config.toml
n_head = 12
n_kv_head = 12
d_mlp = 3072
vocab_size = 13729
activation = "tanh_gelu"
norm_place = "pre"
qk_norm = false
bias = "all"
parallel_block = false
init_std_qkv = 0.0193
init_std_o = 0.00353
beta2 = 0.98
warmup_steps = 285
seq_len = 1024
dataset = "wikipedia_en"
MLP neurons of a small language model. Each row is named by its layer, matrix (up: input weights) and neuron, and shows model dimensions 16-143. Each number is 50 + 10 x the weight over its row's rms, rounded and kept within 0 to 99.
Before each neuron's rows, "fires on" lists the tokens most often at its 100 highest values on Wikipedia text that the model never trained on. A number after a token or word is its count.

fires on: "G" 27, " Sc" 12, "P" 7, " McG" 5, " | MF" 5, " (P" 4
L2.up2126:49 53 55 51 58 42 46 37 40 45 54 60 53 51 43 49 47 55 49 43 70 57 52 62 48 35 53 52 45 56 42 53 43 62 54 62 59 54 48 60 45 58 46 65 44 37 37 53 61 43 45 56 47 31 41 41 57 70 66 50 50 73 60 53 48 56 55 41 43 41 38 39 69 44 66 46 53 35 60 41 41 34 30 57 55 33 46 38 58 58 50 45 51 58 51 63 52 41 51 45 56 52 48 60 43 45 87 55 42 30 52 41 41 45 32 54 52 34 60 67 34 35 52 35 39 53 58 53

fires on: "ew" 14, "quar" 10, "emb" 9, " Republic of" 8, " et" 5, " McG" 5
L2.up289:50 59 45 45 41 73 43 42 48 55 57 42 46 47 44 27 62 52 41 34 52 63 62 66 59 30 42 65 53 69 38 50 42 49 36 48 68 45 50 43 59 43 53 43 33 60 38 53 53 50 38 58 54 47 60 49 72 53 63 51 43 59 52 44 64 53 56 54 56 50 64 60 33 42 57 45 47 60 39 73 47 27 40 50 44 54 49 43 46 47 39 54 52 38 43 65 55 44 41 56 43 53 56 57 59 52 50 52 40 43 43 47 26 48 34 60 34 34 46 47 40 53 55 59 41 39 45 38

fires on: "om" 58, "w" 40
L2.up2514:54 42 47 49 49 53 51 55 61 51 53 45 66 57 45 30 44 36 67 39 58 65 45 37 40 45 44 55 62 36 31 63 60 55 48 69 48 47 45 44 42 41 57 45 66 47 78 39 56 28 33 56 64 43 53 60 40 47 56 58 37 52 41 65 56 29 32 50 58 61 34 39 69 50 59 46 49 50 53 53 38 40 47 57 38 35 68 52 51 56 42 41 72 48 53 52 47 49 48 52 48 51 35 64 54 53 68 36 53 37 63 38 40 40 58 53 61 56 54 57 41 40 43 45 25 40 44 21

fires on: " This" 21, ") |" 18, "This" 6, "ure" 6
L2.up497:67 48 39 56 55 33 19 52 43 47 41 31 60 51 46 45 48 40 50 55 64 35 45 46 64 45 45 29 48 44 42 36 46 50 57 46 58 47 50 38 21 60 60 56 58 40 61 44 55 61 52 50 36 49 71 55 49 39 45 51 53 61 49 43 49 55 47 31 48 41 34 30 24 46 47 65 62 42 56 43 48 47 57 36 59 59 45 48 50 50 50 50 46 67 60 42 30 42 54 45 56 66 59 47 56 49 55 43 44 53 41 46 58 60 38 53 48 54 45 36 52 55 49 41 63 58 55 33

fires on: "P" 26, "G" 14, "V" 10, "| B" 6, " the B" 4, " of the B" 4
L2.up1318:45 38 64 59 49 52 53 48 42 29 43 52 40 49 36 46 44 59 45 55 56 66 64 46 58 46 49 54 47 47 45 45 62 59 53 43 53 41 28 53 65 41 39 53 52 65 46 43 58 60 52 50 52 55 62 39 69 64 65 71 52 54 41 59 69 44 29 47 38 54 61 58 44 55 66 47 45 49 59 64 40 49 27 48 52 39 60 50 51 61 54 23 41 37 26 68 62 31 53 67 39 49 41 60 40 60 58 47 49 38 42 59 49 51 29 60 50 30 62 56 50 58 44 44 32 56 51 66

fires on: "–" 49, ":" 21, "." 13, " shoot" 4
L2.up887:44 44 41 40 44 66 61 54 60 48 63 52 52 35 50 52 49 55 46 47 60 49 31 55 39 60 53 63 39 51 59 46 48 61 50 30 54 55 45 50 47 49 62 39 47 50 64 32 54 62 47 63 49 38 50 39 38 48 54 57 48 54 52 64 52 39 48 53 57 61 50 47 52 49 49 58 57 51 47 41 44 46 68 42 58 41 50 64 45 42 43 64 52 43 55 48 49 70 47 37 54 45 72 69 54 58 54 70 33 48 57 65 50 61 48 49 35 55 51 53 46 42 53 34 47 37 54 53

fires on: "m" 64, " (m" 9, "-m" 7, " m" 7, "erm" 4
L2.up47:50 55 47 49 59 48 51 27 39 67 50 62 48 70 22 60 45 56 41 43 51 47 63 44 44 44 50 46 70 41 43 44 59 58 40 52 42 43 48 61 57 42 59 47 52 50 53 58 59 65 27 51 51 31 47 61 47 56 56 51 56 58 62 50 55 43 63 44 46 47 27 38 45 43 68 56 53 46 44 31 58 45 52 37 47 45 54 41 51 39 17 38 50 55 43 55 41 47 33 50 49 43 52 56 52 52 74 48 65 57 35 61 39 45 34 68 49 38 49 33 50 19 54 31 53 49 57 58

fires on: "as" 27, " As" 22, " Mar" 8, "As" 5, " cas" 5, " bas" 4
L2.up2144:53 46 55 49 39 58 44 58 44 23 49 47 50 51 41 59 38 49 64 59 58 45 61 37 61 51 59 33 45 46 46 63 32 39 61 41 42 36 56 52 54 53 37 37 58 49 39 50 54 54 43 65 37 32 60 56 55 43 59 52 50 53 58 51 53 41 37 30 57 54 44 61 43 56 49 65 61 63 62 45 40 52 67 33 43 75 34 45 58 44 39 48 61 42 28 65 48 44 45 46 45 43 33 54 60 26 64 53 66 62 59 61 60 49 57 48 51 41 35 47 41 47 56 34 46 64 55 49

fires on: "." 94
L2.up1555:42 55 34 47 32 63 49 56 47 48 62 57 54 41 54 53 29 55 50 55 51 49 69 48 55 52 62 57 42 35 60 29 42 67 61 49 48 58 55 48 55 37 69 48 44 65 55 53 57 41 66 65 36 52 49 54 44 42 52 60 27 54 33 59 57 48 54 51 40 51 36 72 53 46 61 53 52 50 43 38 46 57 62 64 54 45 53 64 54 50 37 46 57 48 53 41 58 52 59 46 38 30 52 62 45 57 60 40 47 35 57 48 66 60 63 52 45 50 44 42 52 36 57 46 54 47 44 48

fires on: ":" 19, " $" 18, " -" 12, " | Nominated" 6, " in a" 4, " of $" 4
L2.up1298:31 50 50 42 38 37 40 42 50 57 54 56 41 46 53 54 50 41 42 46 45 62 54 51 42 69 61 87 44 50 64 32 52 56 59 38 58 47 37 54 78 50 58 47 48 47 64 68 47 28 54 35 61 39 51 49 66 35 47 58 52 54 46 55 50 42 40 57 50 58 51 64 53 52 62 57 55 48 58 52 48 50 52 61 51 56 46 59 44 41 65 42 51 47 47 63 59 36 46 52 46 45 47 58 45 44 65 49 50 42 39 30 55 61 57 36 54 49 52 50 63 55 42 40 42 26 42 45

fires on: " Al" 28, "ale" 9, "arl" 7, "yl" 6
L2.up1258:48 48 47 53 47 51 64 39 47 54 60 43 56 58 62 55 58 54 44 73 72 66 51 52 60 35 47 59 45 45 40 56 55 55 65 66 55 57 51 45 58 49 76 40 64 47 53 51 58 51 51 46 37 37 48 56 49 37 65 68 53 44 55 44 63 61 49 24 50 59 55 63 42 44 62 57 43 38 50 58 58 47 53 62 50 36 54 49 58 40 32 38 42 44 42 46 61 50 56 27 57 56 55 69 46 39 51 64 54 49 66 60 51 39 42 56 53 47 75 50 49 37 51 33 49 57 49 69

fires on: "ana" 19, " Ma" 15, "ma" 12, "na" 10, "la" 10, "ella" 7
L2.up2645:37 51 44 33 51 52 58 43 52 42 50 60 48 43 48 46 49 58 36 45 52 62 64 61 27 50 61 58 55 49 56 49 56 43 50 60 47 56 53 39 63 40 55 49 52 47 36 36 54 52 70 52 45 40 55 56 44 44 40 58 50 53 45 44 43 50 46 53 48 57 41 54 33 53 70 90 58 62 42 64 50 52 53 55 52 68 54 54 43 49 50 50 56 51 49 52 57 60 39 43 45 62 56 43 21 48 44 47 50 53 61 35 20 42 33 42 70 62 55 37 44 70 53 23 55 59 56 49

fires on: "ure" 17, " o" 14, "ry" 8, "ion" 7, " kill" 6, "ow" 5
L2.up2527:55 68 26 40 41 54 33 47 37 47 54 54 48 40 58 52 50 60 51 68 58 44 67 39 67 62 26 37 71 49 42 53 40 50 55 55 39 47 48 59 50 50 53 53 74 49 68 58 73 60 50 40 51 63 44 46 60 48 54 67 52 53 55 60 51 35 49 39 59 61 39 45 53 47 65 59 48 47 45 42 48 48 43 44 37 50 49 55 58 57 42 27 48 39 30 41 36 40 37 51 49 51 48 46 32 40 60 58 57 52 36 71 58 51 49 41 53 56 61 46 64 43 59 49 45 65 68 45

fires on: " | ." 29, " mainly" 6, " either" 6, " largely" 5, " probably" 4, " primarily" 4
L2.up2247:51 68 38 42 49 46 54 58 44 48 60 42 48 52 42 46 44 51 47 42 56 51 54 60 45 46 54 46 48 47 38 50 27 61 45 41 62 53 47 58 68 60 33 65 53 58 55 55 60 62 47 48 37 50 65 26 43 63 59 47 37 50 52 60 55 29 40 41 56 42 66 33 40 49 47 76 59 55 52 52 42 42 68 60 49 42 56 53 58 48 53 43 35 28 44 64 52 48 50 50 49 52 39 62 51 48 62 55 41 48 43 41 48 48 25 37 39 55 49 47 42 58 56 53 57 33 62 44

fires on: " prot" 12, "isc" 10, " organ" 9, "r" 8, " car" 6, "hem" 6
L2.up2640:56 62 57 53 34 41 69 53 55 52 36 28 55 57 27 52 57 63 49 40 50 72 47 41 54 39 39 54 46 39 35 42 41 76 53 46 64 72 61 62 47 37 54 36 45 56 49 42 49 28 47 38 64 25 54 63 46 18 42 39 41 58 58 41 52 66 32 33 45 45 47 38 56 49 57 73 33 55 56 64 47 47 52 54 59 46 51 45 58 53 53 53 82 42 48 60 53 48 47 54 54 51 56 64 40 48 57 63 40 47 51 53 34 41 39 49 50 65 48 44 71 51 50 42 47 58 60 54

fires on: "ile" 14, " be" 12, "che" 10, " Che" 7, "so" 7
L2.up1859:60 52 53 42 49 34 53 50 56 59 74 62 44 60 41 43 49 50 70 53 53 48 32 35 38 32 67 44 35 52 36 71 50 48 46 54 24 58 70 47 44 50 45 49 63 37 58 45 65 66 40 41 56 44 49 57 37 65 58 48 76 52 54 44 62 51 42 46 59 37 39 42 47 41 47 40 44 62 60 54 43 38 55 41 34 68 51 30 66 42 41 50 46 57 48 54 45 50 34 39 40 41 60 29 40 37 69 64 47 44 57 41 50 38 45 52 48 54 50 49 46 65 48 56 36 63 71 50

fires on: " Cont" 16, " Mont" 12, " Camp" 10, " Mount" 6, " Rock" 6, " University" 6
L2.up2786:44 68 40 55 53 53 49 49 42 40 47 52 41 51 33 36 30 38 46 20 65 65 35 56 47 41 51 56 45 56 65 41 44 50 48 50 66 61 60 63 39 56 42 39 62 54 40 41 44 62 44 45 55 28 39 46 56 41 44 42 54 54 54 59 57 46 50 56 38 50 46 48 68 38 58 43 49 48 47 52 27 54 55 58 25 33 41 52 43 38 40 54 48 48 50 66 59 43 59 71 72 48 55 60 45 57 69 61 48 47 71 51 43 38 46 61 46 45 31 43 63 50 66 36 43 65 39 66

fires on: " former" 23, "if" 8, " Royal" 7, "red" 6, " George" 6, " Carl" 5
L2.up2982:43 48 48 38 33 58 56 68 41 46 58 49 49 44 49 66 58 76 54 37 74 69 55 49 53 49 58 38 49 40 45 60 51 49 62 59 42 55 63 61 46 48 50 45 52 56 52 69 67 52 33 54 78 44 50 62 66 60 51 50 49 59 53 43 47 49 44 32 46 45 52 70 47 49 50 66 48 64 54 43 52 41 51 50 59 55 55 48 46 45 47 58 55 58 46 63 53 66 30 60 75 46 52 49 41 44 60 56 51 63 63 56 52 54 59 63 55 40 56 41 43 49 46 47 53 56 39 60

fires on: " met" 17, " Up" 10, " Sat" 7, " Met" 6, " Bet" 6, "ot" 5
L2.up2445:61 64 56 51 43 36 62 39 58 52 57 54 39 58 38 36 56 60 73 52 60 47 55 32 64 43 38 42 42 60 61 61 45 50 61 48 52 61 53 50 52 47 44 61 44 64 50 42 37 51 49 30 63 42 53 55 58 71 45 64 51 43 64 51 49 43 52 42 42 52 60 44 54 45 29 49 59 36 34 44 63 48 50 44 65 53 46 50 62 56 51 25 40 43 55 39 29 62 57 45 52 36 50 56 50 42 44 56 36 46 45 68 43 53 47 54 55 61 36 48 43 49 52 50 54 24 62 60

fires on: " used" 15, "ri" 15, " up" 10, " anti" 5, "978" 5
L2.up601:46 65 46 41 38 47 51 39 66 42 47 65 52 54 51 40 49 43 53 48 40 62 52 52 49 44 46 39 58 19 47 43 49 67 58 45 66 56 48 52 43 48 48 46 47 28 43 63 44 49 43 49 46 34 56 51 48 54 34 54 54 60 58 53 54 45 55 62 56 51 57 41 53 53 51 51 59 51 72 36 43 33 62 43 25 30 67 66 45 57 52 64 47 41 50 50 34 59 48 47 71 55 50 60 42 45 50 55 47 42 62 84 56 46 44 52 41 48 59 58 41 43 56 62 53 50 51 62

fires on: "ter" 25, "ater" 12, " water" 11, "let" 6
L2.up2466:66 65 53 53 53 50 56 54 47 47 52 51 43 70 50 52 41 67 56 56 69 81 52 34 51 53 54 67 35 53 68 56 42 67 41 30 39 56 43 44 34 47 54 59 46 37 66 53 50 41 47 43 43 41 44 66 41 73 36 50 46 47 59 46 51 47 53 48 58 62 51 50 48 47 36 51 47 43 51 44 45 65 32 49 47 50 34 56 63 58 38 65 28 43 52 54 49 63 46 39 46 38 51 47 50 41 53 51 46 58 69 55 45 61 60 56 44 58 58 55 52 41 34 49 52 31 60 41

fires on: " record" 19, " m" 17, " consist" 10, " / " 10, " a m" 8
L2.up919:44 47 40 58 51 42 42 48 40 31 64 60 47 43 36 34 36 26 50 53 55 45 54 39 44 47 58 61 57 41 49 41 50 55 44 52 74 54 37 51 67 52 56 54 59 49 58 43 67 57 53 51 47 53 42 37 48 47 51 67 51 46 50 48 54 50 64 47 57 40 40 32 36 46 51 75 58 43 46 41 24 59 52 52 54 56 69 36 52 48 52 27 43 63 42 56 58 39 55 43 73 60 41 55 56 48 54 26 37 23 40 64 23 59 42 50 66 72 61 20 55 43 68 56 47 44 47 45